Weights of a small GPT-style language model, trained from scratch on English Wikipedia.
Size: 10 heads of 32, vocabulary 8192, 19.6M parameters.
Architecture: RMSNorm before and after each block, rotary positions, tied embeddings, capped logits.
MLP neurons of a small language model. Each row is named by its layer, matrix (gate and up: input weights; down: output weights) and neuron, and shows model dimensions 32-223. Each number is 128 + 32 x the weight over its row's rms, rounded and kept within 0 to 255. Numbers have three digits each. A neuron's up and down rows have the sign that makes its largest values positive.
After each neuron's rows, "fires before" lists the tokens most often just after its 100 highest values on Wikipedia text that the model never trained on. A number after a token or word is its count.

L2.gate128:127194139099156130090129144115058073152130192156147082170129106130143185119075074181139153063119095121168124083169149134161131108081177080177160117172176125080102088115192095184129151119109122108116093149150198111151145142083097090165145106111099108086117202107141147164128133150154096153082126101134130076138151168116140165170157121137141167163162136130098125131123103168065177140184104063135093124104098161087119078070099163147126136098159137099137115097151149080155148153118099110145133186155136132145115102169126190134128127115112134157137123132154127075145122145112119148
L2.up128:125190097157082142133159117096124101092137140151152142169064130152170141092140206179166132155160112144171124207135148116176132137179124108151110070125131080158109147109088104195092112158134114160113079145147082199097114118153090117162173176151146182181070140129136170164112144186150135099121116148102131074168147114149102130147130172125145141158119156109161140127111123152116145179119113095066127095130108162140127140068103063174135108162075148117127146099122166102086124117197082090159173134095179143127135127171084093081149129177159175171141129089125094147146155094111126121
L2.down128:130153124140155121137139107118109123118099182114124172139079131208097125110193120125142120124148137157107121117128148127206166135115087074162090099098129138097140176161110101198053101147135116101164096131203158122081083143097122102173128096097103176196107138113052144169109180233124138122112059158109124075147083112126143153173109126153138148131158084123107103097179152098082134144133091033107111075110151196108140078161145125147129142160112157131099141127152102108187111124141106130140100130126157203167102132128076129074122121186122161123111122151147135119123148072136143125
fires before: "\n" 97

L2.gate800:107153149121094058113140147188128089111099112104174124192123157144124145122111145126176103158103134089183140121089157076099128125132143133160122130159164100167135075152176087095111140093168123141107115098180158185162136159162111119132108149161141151132163206112163163167120205150146161153178090123101102092078165219132062116183059125138169129165105169179093155178129157156139128167078081081145152151161108163116111150070171109137101157151127032114127143074130157122105149171163090065106095139155151109122136144100131114181101162109155138134205150164084097112175152098126053117
L2.up800:085117097124131126173167189134087090131111128151113134193125089145219149106166160149141062114159137123123153140156153090164133086203106094204118101091170109123140151140135119101115158102146107131117062092103175152139091109124105118150146106129166148056137173142135103157104209171097123122118186195113149128139167109123104148205114129082211106143075145071117120149160060163113116152091140051094090139109131129127100191107124178156142129137071076069070053109117122081077171167114132108159145078146087164094098116138142152119113111163140147156157167111158074114100199084142147141
L2.down800:082123123118135147202143171097154101179105138124106135164140092155138126097146143101111084091160135128066146109154117136156096127114062153233107095099125179118160146098124189120121122151157125124159083117123189081034127140085096124122132130123113117101101121117165149073083110139122128116099180165094157181182092109135149154090104131143151175078179083106105159079111108139093125096183154124127112131105147146135131056115082136102150124140127213087083120166129087087098093118126139159167113133114094143150087096088136096062137071174127081121100153147157131107075127103081149124
fires before: "\n" 46, "." 6, " –" 5, " " 4, " he" 4

L4.gate319:104195182093166211090153153133187101145160175170153111151136121126089187135142133133089168159129129076161149099098165104175153139105176068143164065116105108124097135165159130122144166164096123126164111160190146119099115169134145089094091143119174172065141155099159191190125151136079119116090112118191176068146098174120140155125105165114171154183099126116129140107093114131122137155097180132098117161137155097177098094163224121198121141146155117123134112132142112213131133189186171116094130195112129074160127157169125113082141140156099105103150106107136128071123086165086156085
L4.up319:091171132124134064130099201122204162108122185080111090157110136121131171124150075101139116105074169160152170137128134112145105193158157094149114186121191120165116157166121129136117050171102120179120089109136128103050057134142182123127175158077192135122095153141184172102146125096088132099168104162081137106115142145120148108099163184144123066101113106157137120089190133142101134114114142189096147117149181118100144090114116127100132079120077109186154111185139152150175075100128139169097146100118166160185079096153126176155146122170121105141124116152125144123139108081189139113
L4.down319:145129109126146139144121133104155118077127108056081118109107205190085136119113149147093126110108124125122168154111143107094149146126101123141119126147126194115201096118089122096122107178152146161128147063135127145128092117128163130091132122123092157116066141144069136146248189100148131107160149157160099121114159198117182096140102110082170154094122160120097100165161165178143137101179158135121142095100110138143202062124100150102119132084115194188130125156134130087124107124072158159136180154208143114211126080132113147153099114139106187173125116139103129139162152066166095124
fires before: "s" 32, " as" 24

L9.gate361:160119163154181137140150118159123138106138111121167110113189157143120123130152112107086064128156110137175142120127037167101090163178135177122086107127172098118052136074160091200115137110156075108110111141132146108139123161124140145123123077132138105075102171079122132160110141147163119121129087100111189106115159178132174163162162146159112150145142134129051069163130083113127146140193169158111177140136088103059094088097131099133088105160094109201153140077139192125089149143115052115120137164116113092089121128138128133142135144090126141139148124121199127157173152097139180069
L9.up361:141109147092084125146127108093112160188134086108148112158153085129162117166113064177096100117101123115082088128077073175116104074136168123055193107189086121104152119104198094154129090105161183190115110155123185107174114123096120097152103135121118095082100107135105178111086135156117117070105069054130118098155108146123184137117137163155106102163128187133134146076123127102146145121118085131110177128154129136087129156097121152086156171152144068168139101115140186148091143167149126130159087076095120096113099142141115142149128159114117150148112143113186151156161108104170130165
L9.down361:126111066116110090172140136122145109069076167085069144123044116142135136114150114148112089068123152117138148167135200121109058164124044143140122124114088085117112124151141171126176120179139105101140125118154119070133099141082081149129045157144198100105158223081154086110151157122060147102107085115077093136122119123116133177148088112096100187108172157183145090157113120137130135120093173176178124162168117159186151106166093167072109143087144140065140136118131123110143093105032115167123123125160106148133108125091162159134155121140138122104089108152126082131101140163081101092
fires before: "\n" 33, " The" 12, " They" 5, " For" 4, " It" 4

L2.gate491:122107162089144135120133184103141135175111082155138110110199065122052134140100140162078100113104206145112138103139115073119189158173164107109130104142107108129095118143114165143136131128106132126119110155102123090117090093141115111127134104104116106121173095118149111113090136064100151137146130124158045173149067091119138128150122165122106079120152070146150070144089134119090044116124109102097115165095116159141081103168130168188086171055202173133186204126156105157174138167107157132145128116090133150120160108190132126069128160130110169134107101116115099116173129119155092147
L2.up491:139080126103174104101107147116124156157161119117151090096124084167108131138112017194111091106151154200124085139128127142124129156177025107122131102114063114096158076216151063185100109087124111097220137089114126116097201148112151130086105180118138093135108166148143137107128115106146051117078108111117146085130093182137135110171182148124188118134109135084114115169128188073147154105137107134085111027160134184129104163196141166184090130097129119168044139156126049146150114132129082133127109146131129151101078141130139182129136120130127103122077133115081099186145072111141132147
L2.down491:137151125092110098090113083147075104140111116156087187116090162116154122142157151119128115211194051077187131175126136099116168075101155106116118108139143130180144100114056133054151100127111150092162165076036118107137091143158126180126150145185140100126120130166138153114180163205127156163137086162128104152155179075106119139072133111117087118107111062161162178108131096197095147094085102136139150118094127121168108195135109141084132116185114126028184158112087165093074113119108136149130156132161149118146142166092141167161155127159148185143137097079156185057089130147129131097
fires before: "s" 57

L2.gate279:126134174128109085103101128181114090141138137121161137123134109129162142153085102152063181128080146100099093137121095103131101163179144097109133143148114140140081143155127152159117106144089092131120153153089126126140101152159138118095141106139133083104131130100131146109116140099151127091058125100131129132099130136118183114106167223159139153107200109107149157144125146088196117146122104144118090170102071145181121088138193114152139152171106100131170118111139087160181125163091097081084083202105089151155133114210098138104138167154107101164088130132133147139186159162140079125
L2.up279:108080166062141066086132156117102124103120123075131080150077160108118118122079097127204117113116178165047132156201124156107108106125175142098106160197115135127116110165095082099095117110145126141150060098111134090151122144096085123142114129096151141144091115124107120112133169128110100105056112108143124130124136089138131167101119148100106164147173142068126129173101126115118195146100061137128107106146094172197131135158158101036179118145111107169110116189114086104132126096098136099091140154135112139115135086177166172124111178145121076136112130147140117051094126129136140102
L2.down279:154119114105143074100152074049091118093124056112167175122124113090138169126115143124143057115157149148138136088120145172101151108100139133100133104159102151157171079151062126084149099166105166164138095098097154131134196115069108172073119095111115133074086114165078125108118124089172083142106046159150118105151148118075123184137123161097134154157098081117066152129149216153076156115104097142096142116225132103118160128133093154054132093143177125138157147100158112115125163115096208094114151111096156135092145117103110108199133161143127157170104128188163148070135081117103157083
fires before: "s" 83

L2.gate319:068153153182086111192115172079166144094167182189118148088146096121099199133128093141119193131158113104110131174088156131171183084098145112124183079213123089100096160138166132187098132116072085116094148171123142144159108112171109083083101118118134182098167169187118215095136121077131118102125118123096112111178121146125143065120142130151127163148136152112183123085144161093155056150111115196113133155120185114149095117128110133140166223105145172139146143108137157164154128108158167125097116135149122084172140154139091067123106190099113195136102070084157129134102174105122117170
L2.up319:160146105140157100079163095124105105135124095136113171055123086135163086114111111059063135125158071151162114127106178167146078128118119140133168160130123147113138144087131107082190136122171107129150095133072104131159165134060077131148107084134108048122093157152094126154064141162159155159130088167167150128131130115141128048079064159162113133100156138124143179106141110124126101137131119083111161069149149124194161191086080097129107170093143141158128174105163076088129152195067120087124139098144154080140112151134113123130200116164054111201120133133092081120164158141153116133
L2.down319:151136101170107086163151096210070148192103069141141154096143086096101130113086106068067146112167119137109115128094127111103134144114131100164091101118119140084122107151106149074141146144110139142125055116190077095195140128147179201201131178105116094091119188191106119131127192114145127121188114129141137120118082172074179111093122131116122088113137126110080074095130108106108094044159127128102164096097109162103089084125158146098135158110105148152111131174131142103112156129104111131135100141122136108117096211158152165139109123130086065096088142100157109129128144134102124147
fires before: "ing" 25, "ed" 13, "s" 10, "y" 7, "es" 7, " a" 6

L2.gate486:140188108131173062136132176167119084082130144087146127147131093079100187118144155172121101141153094130150067199118116068210160150113116160134154147189119156102099089110090108151089113138156136118126165118110166109155148152210114122161111129096151087080130104120151147200145124078127129135084084118139133120164126077107063096075124121134131143091068136130108115155108128151116136119135164141150076172125093092194181132114132086116100102117139082185123096038160151151151156155132164145112164157140100216181118152170089073088146148158091172115057156099119092141085166176118092116
L2.up486:128158107101181125174099133146050143142084116129173138059076121113153147110144112132077126134143146155092105163113090115139169150102119099129147130161090107163177137093202117137070139189149124131178072144128122104171137083107121127174163140128162122131092138119085132160145165167134111122135106138121162141141098126112087149114129129133098046140131163145175135152168112118134082123034142121135116184136121095137095159163119094142171103141124116124087145083173157158122180115150135096100153146123092091106083124112090122143170085127113102135079166127102109130133144111091097136
L2.down486:111129133143085160140063125117114181171151131173126164080165151116137102135129129055102142125128159180094145101144143142035142165166108073135080121140132118117163160156148142131137145117121115150105131105131147137071121082059109116121172185130150131143132121145085142085135191148130113133234136101171117134114120133121146140162130127145093058141191146146173111097119121135127159185172104141076138129133139202104074109089127145125169117155118157084137235161088169132108146114126111121118087089124106081089167124087063117210088131095103104141123118139155044107146095066103112157
fires before: "s" 49, "ri" 4

L7.gate771:096149166121166084138075120103110143109120127129143105114149162096117114163135166113117163099126081107101102151088141210108084171121095120156189128135117143074133127112122250127168157138197183142140135129188117146121135157101190103098075046077137122109110172091127106116122129094116102115174115143137116125161138123156117127095089074124061159108179216116114111087150118093089070136141129090121139131110118147160154118131144129113162137119151179100187194123098109144099086096146136091116145186159126108152178123109155178097141115147091142170132095166097122148076153147048110135
L7.up771:158153119122132112160067139086066147105112210160071135171052147156187160122101071109089173118125168192144094123144085111099129098137104192155199093148130127097065134173208115123163148127204138120145157128134129139136132099139162150114114138089124159118131072136125146130074119160093033171101087101104144112087116102159131114120129140175138114102159101155087123168135091140120108136087076174087081137135071193117152062153118129133141123133099103111109145111141120140133162129104146068087116157147146075078171176121152135139125130116161117133124131118123143181093136146109094149
L7.down771:167150115195110181199148082146172162120136167102111117124087147076152149143151108075102134080082156167089179143181169112141153111160111055172144148130121149106151131207121112120139131107197172164123060133090119129143125125077111084077155139083105121191154061137131119119106201148155099169170101123102100124110066062139122166134176123146135113075110086130079123083144124120151183087084134163108128104120161163145143056171110142171125098163132121070088126064173117132076147124132145139102106080141128096140155100088109116137139113101143076090176174079172070124107131137145118110
fires before: "=" 35, "Population" 5, "Personal" 5, "Area" 4, "Career" 4

L4.gate30:102109214140146108255116140149173104156117143142114140120125140114089148181136191111099059090181124133151113126092132144094146143110138140099132149062174142170103123153177151090127135097175177151072137170130084099119120131132154100122103110078112138239110146123141185128141155155135170114093106126106151064112111165153141138221097075142101148123151138138064099137095111102160148135143091153125079129102131134124117108118136173102148041173157189160167180101148146135128117163132125087112110172151148112120200149104094160157130117158128171137115136121129168115105138120074081053
L4.up30:124165098127179135177135140110183105145145196189120148114122148164128152156127177147106140109088126147160124134125153165116140130116075163130173086150156135155165130122183062148137191066066134143106181139118101135088154103130182126081062130101144146141145127154102147190132113133126132171092133099175144119176083148104156115124167096157074141126103144140108178154098108094152104125180117159126070138163146125093103089149159159099174141178114179213126157122106156146164129190121174053094125172152160089135190172143100153132155148081095151164138135170189125160130151100143060135
L4.down30:118159039134128179128138122124142141129148110142112168070103104155124116091144142138116143114111144133109154177072128172145136048170106093162215110184083150111144102089182120160116129130041099150152160115144145141105171130108162145132150108139128107098096082119114147156086104144091043141113136125206147110133101091071138154046176149085110140146106152104116187118091202123100075134186126111114127139164182167113121054172155099152160135130111136137124131223090143148145148132123188030117098088199133129156107092122126138145146143148123116109142156141153137167121137128172107155
fires before: "=" 32, "===" 17, "==" 10, "Career" 6, "Personal" 5

L2.gate268:136151088119184050090170130110141101141117141120125136154175170126141178164088166139138116157122060135086129108143138141136123111040147135092170125144116135092093094210123174110110118143062108135165094146172065132141086162095100119118153141111111100128147102113125112119142184145141136181115151096086104124132112078107112089135107197136146148092147121140129113183085068153124078134153102162162107146112128151128093130084218106123153095130137113145156091169164108153157167143091132139111129159117156160147179153147116103085142133154086097180063147144074169109159123112110119108
L2.up268:133180179129132109159200164080082104101127118191190124151102134066114110130147140141111070160141156124130124134172116093176098100174105121077053075121111123211134110155126127097094140137110059132134142122119135106122104133165123136052112188144156089129111117115116118111122234161128132081132118184097154212012081108045148148111111142138160161150132107105094079150149086094152141115171105123120117146140157142107144117120147112120130110171120078128116110064083161098161117120105145125089105092163148144153117131140145133116123150127145130068140156087125160141119081130149144120
L2.down268:140130130129114107113132144068119147170128095104121117150074104147140128131167111129064084141143115130156143141136139048093117064143141083108152114159138111101158121140101078147092116142088106125098101101104083145135117097081137126100126143109155149121154133106109141110090102108068160055145123129110101100088121105066137146135124180118140133159094142131130157113081183060112199122120069119115151078149094152146141147124179155166164151156100142118135153103140122102085085151000133144149106118128135102140172085102106151196139092153162182114090145144175168122097046145146168191
fires before: "s" 78, " |" 4

L4.gate130:072149135075139117164111094147116133084152134122124128122153106164184085142179136083082104106107118118099127087176142140112140136143148133154163096046163153073111074147157152138133194137146154133113114178110097124143121114123154107182065100141127099182114118078037178157151122107180126117162135121112129116174172096133127134160097115152084147122156110189102143133131110081120123161087217167116102102049170130164091100132181140129113114120142112146180127068122148130159153145138113171104118186155118080160096130124150137094162169152089135178146179109100158128123135130071120084
L4.up130:120131133157133151137126112129148113173127126142096181122113044134138084101148165100100101108045064118054104092207167168109117119143117123138144084169101085131157092119129111136100138124081183173159123185138127149128156087121136142119111097110085181091127111122126076151071105136146054200092157109123156136138153114127136146121166166118113114090111146170148137160106114142072089090189125130099073120093150133110094061115137135150149127161124116087150061158126117056161126137097129082163142190126120102103114151154108197166178144154071102130134139111063078171179104152064135154
L4.down130:173150111156140140132160130125131152146110122092097169120115087155114136159125124103100109138138089091075097146176169152095117123161139144133127040185116086159172136133063115087089109109106136101114106127150109101123141138131216170085117089119097141090086131132156088102085073154106079152081127115119094111147152082132132143108177125149120100100114168134126175161126091112092102069181074140156119158101128146089105068159157141124180118144137127063120091132138106067128133169099142085148067095096120103092070145139128129163159155138062047075173150133084110163134076139099103125
fires before: "-" 60, "\n" 12, "=" 7

L4.gate109:119146172146110109132167170071134086123110121140130157125116154090118110202143170194131139130158155132113116085160116097190118145123119092117118103148113159143070106164131121133136151094153135149123105174092000087113097192137150099089132124147177129133129162138109156151129158151094088175130110066170129178148117130137123096072089138205132126133124119109171140055151048162126088184110144136134113126081082142120125081155133082134161122120165115146138093101096128173131067173175140138151146137100129194162157159113089196105104175163135088159165102120105176083143131120104182163
L4.up109:143154155101206078121145116157150097102158142127088168083118164074128122100100106138180145095087134117110130119144145089121135166139102099139115123165139166101178099191125176113160146053087134105196163107107124144119126098132131113101205153049140166120173095155110139053129092066159116096113096149114164098152172082122107142111159176168139098117142063081171189106132171131107119083188100082100119086145145136178163120110111109086116128125171124139120167166108146127189116121191174116188156143156181135112161175095142117239112101131160065156176098114103144146146156099173162166
L4.down109:138188101136122140127099114138123103139203101121109192124111139121169154083135133084108149107128116089117130177111220139162184108126088144165127120148076170087162100090123082130097140113138169151127132156123195128128103148104147134104145071109130113134172135134123114083114141127128138154091062170125178113172176129044105126151123153156132120142087162103136138181137160102073158112121129188146124106167138149172134123139083075081142140183184128222144168169160089115149121166179134078147164181133150155098156145111102146159168087100159143088070104091124127126148168132137138163
fires before: "s" 60, "al" 7

L3.gate586:153122137073144115094112134167140188095141134130151119161154129096114073197120127166119098109191132129115130134105149057114118079139160089123197147146145207169091093138163081171129155079081134165097107185160080104139126115104173106107088101139119129114145163110130140076126182105174136146138145169119129141102093134175079139163092160149116103124180133082120129090102100171157104215103134115127074108053099203145144109139186104148139148154149098172156092114114138126096131144158111100165191143161118124137110164147077176095121130129046121149122116098145088094171125152097107136
L3.up586:106102101118097125118153115125099095149209085129116144093106058137149137104064151144133095134147097112127090138160078154141107170034133091096094177099093145152117070151134166112134123118139101097175128110124119196124085141175151117090132194171061079142168158115054126068072197188137118181107161136119114165137138146167127113132176168127047163143189106097151132104105099148110147138080122093074148090133154116138150134089151115091163142152088130131057075156106087097119085162164122140083104124115125081096129075127131142142120096084123148129245125184163172158104150137109110157
L3.down586:168129105159125102117129075091098074122152070131120148189134127162140102100067109143154145115169124114177120122123094191113134093018136110095077137104091171176101070139106138137109082121095129141195167135115104140109152141121128176155162197117125070139132137153124142063117221139130100164085181123130159129095134130187056115097169173121077164142211101144133131115114091111141149153113131134042123122130121110150131188138153121160179145138164146148129070185116120093145123206105127162052111144131112079148085073134121149165125098119170162126178140172128161139164134135147095129
fires before: "0" 78, " " 4

L8.gate796:205114149052178124123145089177151077126152169092090121092120160137133149165130124135143156137108119123172115151118122089185129149108133082133168131169180149135093143136140123085142169088143161141154116109121110119108116172151139181110096136144163221083171147097093157133123131137165100120105166120120136107114148169125040181138111151078131102137136131098148151161116066128122156158095126135171125135109127134093150170128136102163148065169162087104146105156149101141088149179170120139136106167157122186139104113111111147103212104146118107111190120082139155071136188119133123142
L8.up796:083064129157097115124133125145144122179121140133161181139075118122083107150143123110155163110167129117131118095124124116119060157100124093137127111165090141173180137069153162130149083076165163144156098139192124146155101038152095140139082101150135115098162126143154175113110102160120098109086127110140123087153131150122144122138153129131113130091171172140132201060103135128184109125120113136143132152112174160123162138103144115148111169205084113133180126121086107083147164151087080084132148076101182122125179142107091168109176082071114124198133074097147093067091073090138085113
L8.down796:126163128134139140145132099083102106122091124202133140119234098127145121143182137166139123146174197138168132111144136144135110135122163178138137161092146173120140135103120134106138178104145114176113155085086043131057114084133156155119176089152114045151120065147160123069150072162109131156090143115130102125137115116118124124129193126121114105108168108200096124173177133125086148141094140124155147151103161145112103143092154110181103062195116098133123113106149129110142138146134116198115085050115138110125146118171191099167137127073171147192158147122089147120149122124088126143
fires before: " " 81

L3.gate505:094192128146161169138194160172123081156134136097173132168151153175037099140150157151078202118152109135190129114120114123131148111166121142093191074111068115134137140102097082108157121139102177151126099105122185175061104100115087111082126115143136111120195128062115177166115142114106115164133084189149056093183191105153113133097142133103103109122133144100092111074115090130114103177080096077121177089141139174129118144160193155102069140152146165134140055132108088127119089129190116144109156154150119152095120121164141170085133084154141115160110103176096114128157163097054119114
L3.up505:122156153155106113073141083158162132142176108115153099104136095122113151196079161123133133118152077087091081141180094140148111149096098113176153061160129143181133114128077141103075147142147131105131101189135141151115142154092070162077132082105117111130192062046144121162093129092111147106103149107121104147149209169134095100122116101133103106082137114134178122123109123117141122144185111077076107148121130086148105177166159139177098111106139183087158086087116164134143218169113119101154123119096184135066097083078162134147139134159115134133136177167112081184113117135141132146
L3.down505:150073207114113097151070164055116174107140104210099107104136095096173149095092114133151087091132115108114142105151131105133130130117208121185111127173138118084109130136177135102165098123163141139128131129149114115136146161161112115154155106128204152118143129127156121130147058134128101181089100093134224140127067050077140145133103127143161110144086137080141184159152171141146148103121123082109109127110123056138084134197040108122147070116160095151132172131111128152095178097073119115096144142116108140108121112107127109128102127153157150092201086073149142120146116107135163132
fires before: "\n" 46, " the" 6, " that" 5, " of" 4

L7.gate798:098164093139124169135129196107122141153165140127080107127194069082109119188075119146164149072104102080133096119130167174141103126171099088139183164090092123139163122113122178147115172140208134063105070151126079122091116142158085129153133130119128145150137139085128130090161148106154139117119119131180128169119155097134091124102142109108114161091148098176147119106116117097120113124077186148183144145079158056162117123121104131184107113071163128141123043168138133120128113143161139149136125160143158050118131122127133119171171118141123160124146177112121085141130102145089099174
L7.up798:110138106165170159128189118124092176126209133176082124174164100112090157148137109097117171114140173138115107164108093136157124164098130048192140092102151113136086164134108093148158122088159139132083107097127120114078192136103157140117135147060173112174116204132130133144166164080170105124153180155151124122118079124141109087155123084050130102122137069106147139109129127150132076111164078122109125108153080137139064135114130127162138080172112095073080141097085158149101107130118105104165110127118115158079097098067047124134111137193118127128173120054133099084156094140117112135
L7.down798:130077179128079125134128083118138151096107158092166119125127143123135128117158092129156183191160093133098156155101097094139112134136222145053123123126166144088139149075124072125107052169153148181121139107100173083151194073119104137094135147111148129112151118108170185107139114148120163137108105099097190077132105107173167125165119234172096129157114140127141104129103127119096168118141091145135131146176157150110186140154129092090108175117140138116124224098145116080152155147100131108099097128150127153092153099137107131130099179097130105117119141191113116141131112120172214158
fires before: "4" 15, "8" 13, "9" 13, "5" 12, "7" 10, "1" 10

L2.gate81:125146105080140152167160163122150084120130125127127134178142106166136123129133090173148133060078178108127066121113109145139100183081073142107165109180078104109168102087120127124175124128113114106137124078119064136035124124172182127107165072122159111070150030181105139158125158155158122134138123156171114140132192126186177131118255126159112151106149146116168088166116100101203129135098125104113179122124148147124113120184087143163147115138104127126093117141142144077180081101136167130117102152144153095122103125155129140159128140078106132103074168215125103091140092149170103101
L2.up81:114146101129136145190143094141097079141126099144122210133079138097122178123134133133157158107138168114078121202107073084104093131123085147091108161119100111156172121133118113104190146144181060138107074064095122110119043110133122163115094149159129118084082072136147121170151155150181120145121126196162153146139178124145125133145127125108132131109168116096170140116077133144142142116092114134100122118129105141194171188167157142149142190112149144083130115180109140072137144127159139146157168117158117138108174090135103164161093161084099152136149101120086119046107144114176069126
L2.down81:152137177160150115087105127100115197121095095105142123104096176144135123114096140105147103204166102129136179092158131148120166095149171121146119127109189142137010157139091123135072097132098141115146143147019140098179153145108077148173113158131139143147131196092167101093146052149047157101135145090082098158118056000113106108137095114104128138140121112126095134111163138141089124172140153128126111118126130087108147115107119146078123088110147115137108113148155133153055116176061071163148133072086098156143124166091142088098133129186141117164175088069167096198103138094096190142
fires before: "9" 55, "8" 11, "7" 6, " |" 6, "6" 4

L9.gate271:137067107085167077145194109084096116090069135144128119112161119097160098136155137148138131091116162108156131144075106127137144151161169114157176133122125164131137111143132067176132165165151154125086145126122150071181105135159133162109082111126152090094126171126145109163091153117197093067139157131177161146110103118082129140170185116135146153186107147089065160113149043082080147151125155061183144105115096107110163160124070129155145101144080142186119126056119181187116114170199096129158069153099101082087107192125159132109141179132070108117144135068124134119115192129164116126
L9.up271:134149116168130124168128104167179123127151149133107142141092116162097141133070191124102117127147186102176145173154138146173130152088093211108118104110162120076099115096126091087107173181149162134100114116120156120141140101150132112194115148184063143122091126092119138089104154234114138166158189105158141156130138147048128172082145088103135073075097145156155082043138098074117130119129118143140084158072181080060125133129079125057145129088147132139203039116080158154150178113119120127138084103095121086135129160156153178154107158133131101134106158087166162109157154134121057176
L9.down271:115083117144135097107063103085175149097137111105079119109111081135109184139134119129145085097124111187168115108120153166098093105124110142061085126119147098133114148149160149086178082146141115091117120106140157135127075144145111143123093164064154171138111153131135067117150162148083140108200174170168167131165053073133169145101110148152096160123127141150090071131152079149114141078084139109205143164168156116126124152157110157073087186134125171119212142148064120113177152114115088110067077114083110138159079139101126086089129138086118140133121138093175167149122114139071119113
fires before: "\n" 35, " He" 18, " The" 9, " In" 7

L2.gate724:105119159133115078090116209188103143131130175139114064096192111166178131124119173160112169171068151114128107141117067177154119190177153102160157175125137126143114122094110175173136110122106071068083161166168108163140150049159121120151111151153126096126141090172179092153192158088110138107088145121034171138072100139182149137135172155165138174080150176151137112120152098139105113149159121145121137089099171141181120100145199148163136159080141116114117129118129134189173159130135131164077095135166114080124109147229159129121117147092096147153132153151098091119116116171130113070
L2.up724:103109167158121104156114174175147164156127141126151072085079063138167134110122169149098164148156125117111138101119143122149151155108150165131124148148090151127176126112102161149094104139119129119103159133167114144137110095170094152174119119173125113137113102126156108103108129056128133153148193170135196151145081154105143134096117071100181121057092067190153108144130085150106111140109093201089103120147105126235077104125188126198148139032137114101134131134093146161151121123113177177131132096116168071082145128188141132160190081136135153049145191093105144144154086142135192113
L2.down724:111141134134118116100140056082141146138107121141166154123110137132095133118155119120133137119173113146104161149163186099097154093111075181098097108164124167077138076131113098089133118129119138117154143115035166131113113157121159154100175071110144169085091167120140155116073114160175100110146099130221116160152157065045127127122152154117090058211130093074130182124086146138140089132112114126103123109131115112147081124103133131085123138192177122112127089102120134114116108122079081144206115087099163156157181124139110133171159098160142088116123095119156126114127131045137119128
fires before: "s" 62, "}" 4

L8.gate561:141164226098099148072079182097117149100128156158107147159165149134146163163128112110135132137128151056159091080141112114114154145075124121108142218102159083117122098170081098160198114145194135145147115139128074109145156101177164117140156158158094137160078142107161196134113124177133132052109116103097106121135185140160156054156107116145168127099152094123152154137096165213121109140083108126123156094081196096134196094123132108057100129180159108125059116106188102121163091152122184136169137112141098108130115115170119110087139111111126110170131141129176066117154176096121117075
L8.up561:101152102110167184118192122151107083149149126140137183129166019132122144125073150083112174153065135076095068085121126110136114090148112120150118182141128163151196120047152114164118093133153142103060066136138090102160117090093079099114136102148137084140121132158183157096096125143146105084125087092068162123176169133122136117153130139170111075154155060138131076147097133154105080160136172058155129133145188141154107100089110159112141153140148143112151150116171149127124161191157144144105061156078121154113210132145115107144124127137075116083119102139152107146033109107151083097
L8.down561:117145134096159168106151180096152168112147099092130105184117118138122117155138084152143131121140127101134119162134131129143129086146124134160134154154158165127079142125115158150110154079129081174084118144142152126202095158174170143145169140205128138097110113110130182086185138161164136106166144140104073186136118110153098088120121161194204166053073164124120200170162165123085130176116139164087128075071135126168093136136128135124144081187154068133124151121131139141124110168103127081159108132159075072180083118101123138094116144121153119166143193108129146110131155075102167146
fires before: "9" 32, "8" 17, "0" 16, "7" 12, "6" 10, "5" 4

L5.gate239:067125132135144070111100167109122143117041085133126141118158157129095103134127176146130102104123092115125113094131185134150137159085150090114122098127166116080067131084149184146153159162145177108134081141143129152143125089132123094122097124145132176134186124070093137141079144192154120172128162096133135121170149128161181155112134105091139154171088157124103147157134121103128120156163045107163149168101171137210103096129158172116166070057171156139173077096151134093119080143151165114127143192174091089137109106150130154122081106145146171194158230137078099125103129146163112149
L5.up239:131144066123130127167134124094133137178134200160164104124136139144115160107095147114129159136068128122150125123082165156062101168141146081150125129132115126132183151068114060176074146137147151156217125109172187130086116139164169132117126118128137176097209111106125135128117146170111129121149145247185101096129159197162137145147180163124099137120133168120107128117144095102107094173130131105086086155143139152104106086193128172165107094140185165142145108164092113092120103132139139148111170083154140096111087108125135098082175147158206090100207138110081091145173084122170129129
L5.down239:171170160057125165153130130100097117109116134124181087107097107090059177128142057134175127136149117123105099080134131122134145118162117141154118074123153084163148142117146103122071129113133131140101154131133147120076148128107159175069158148123044089125084137137171133070094129116095097128158147132129148155072131174119123107144163117182134115131156093069104137072156073160129160134099063153045089085127090117123184123143110101121146120160088081111082045102119110130101145124137091164120147115119172190127088106133095160134095103093116130123118072070148083141191170100115174180
fires before: "\n" 76, "co" 6, " to" 4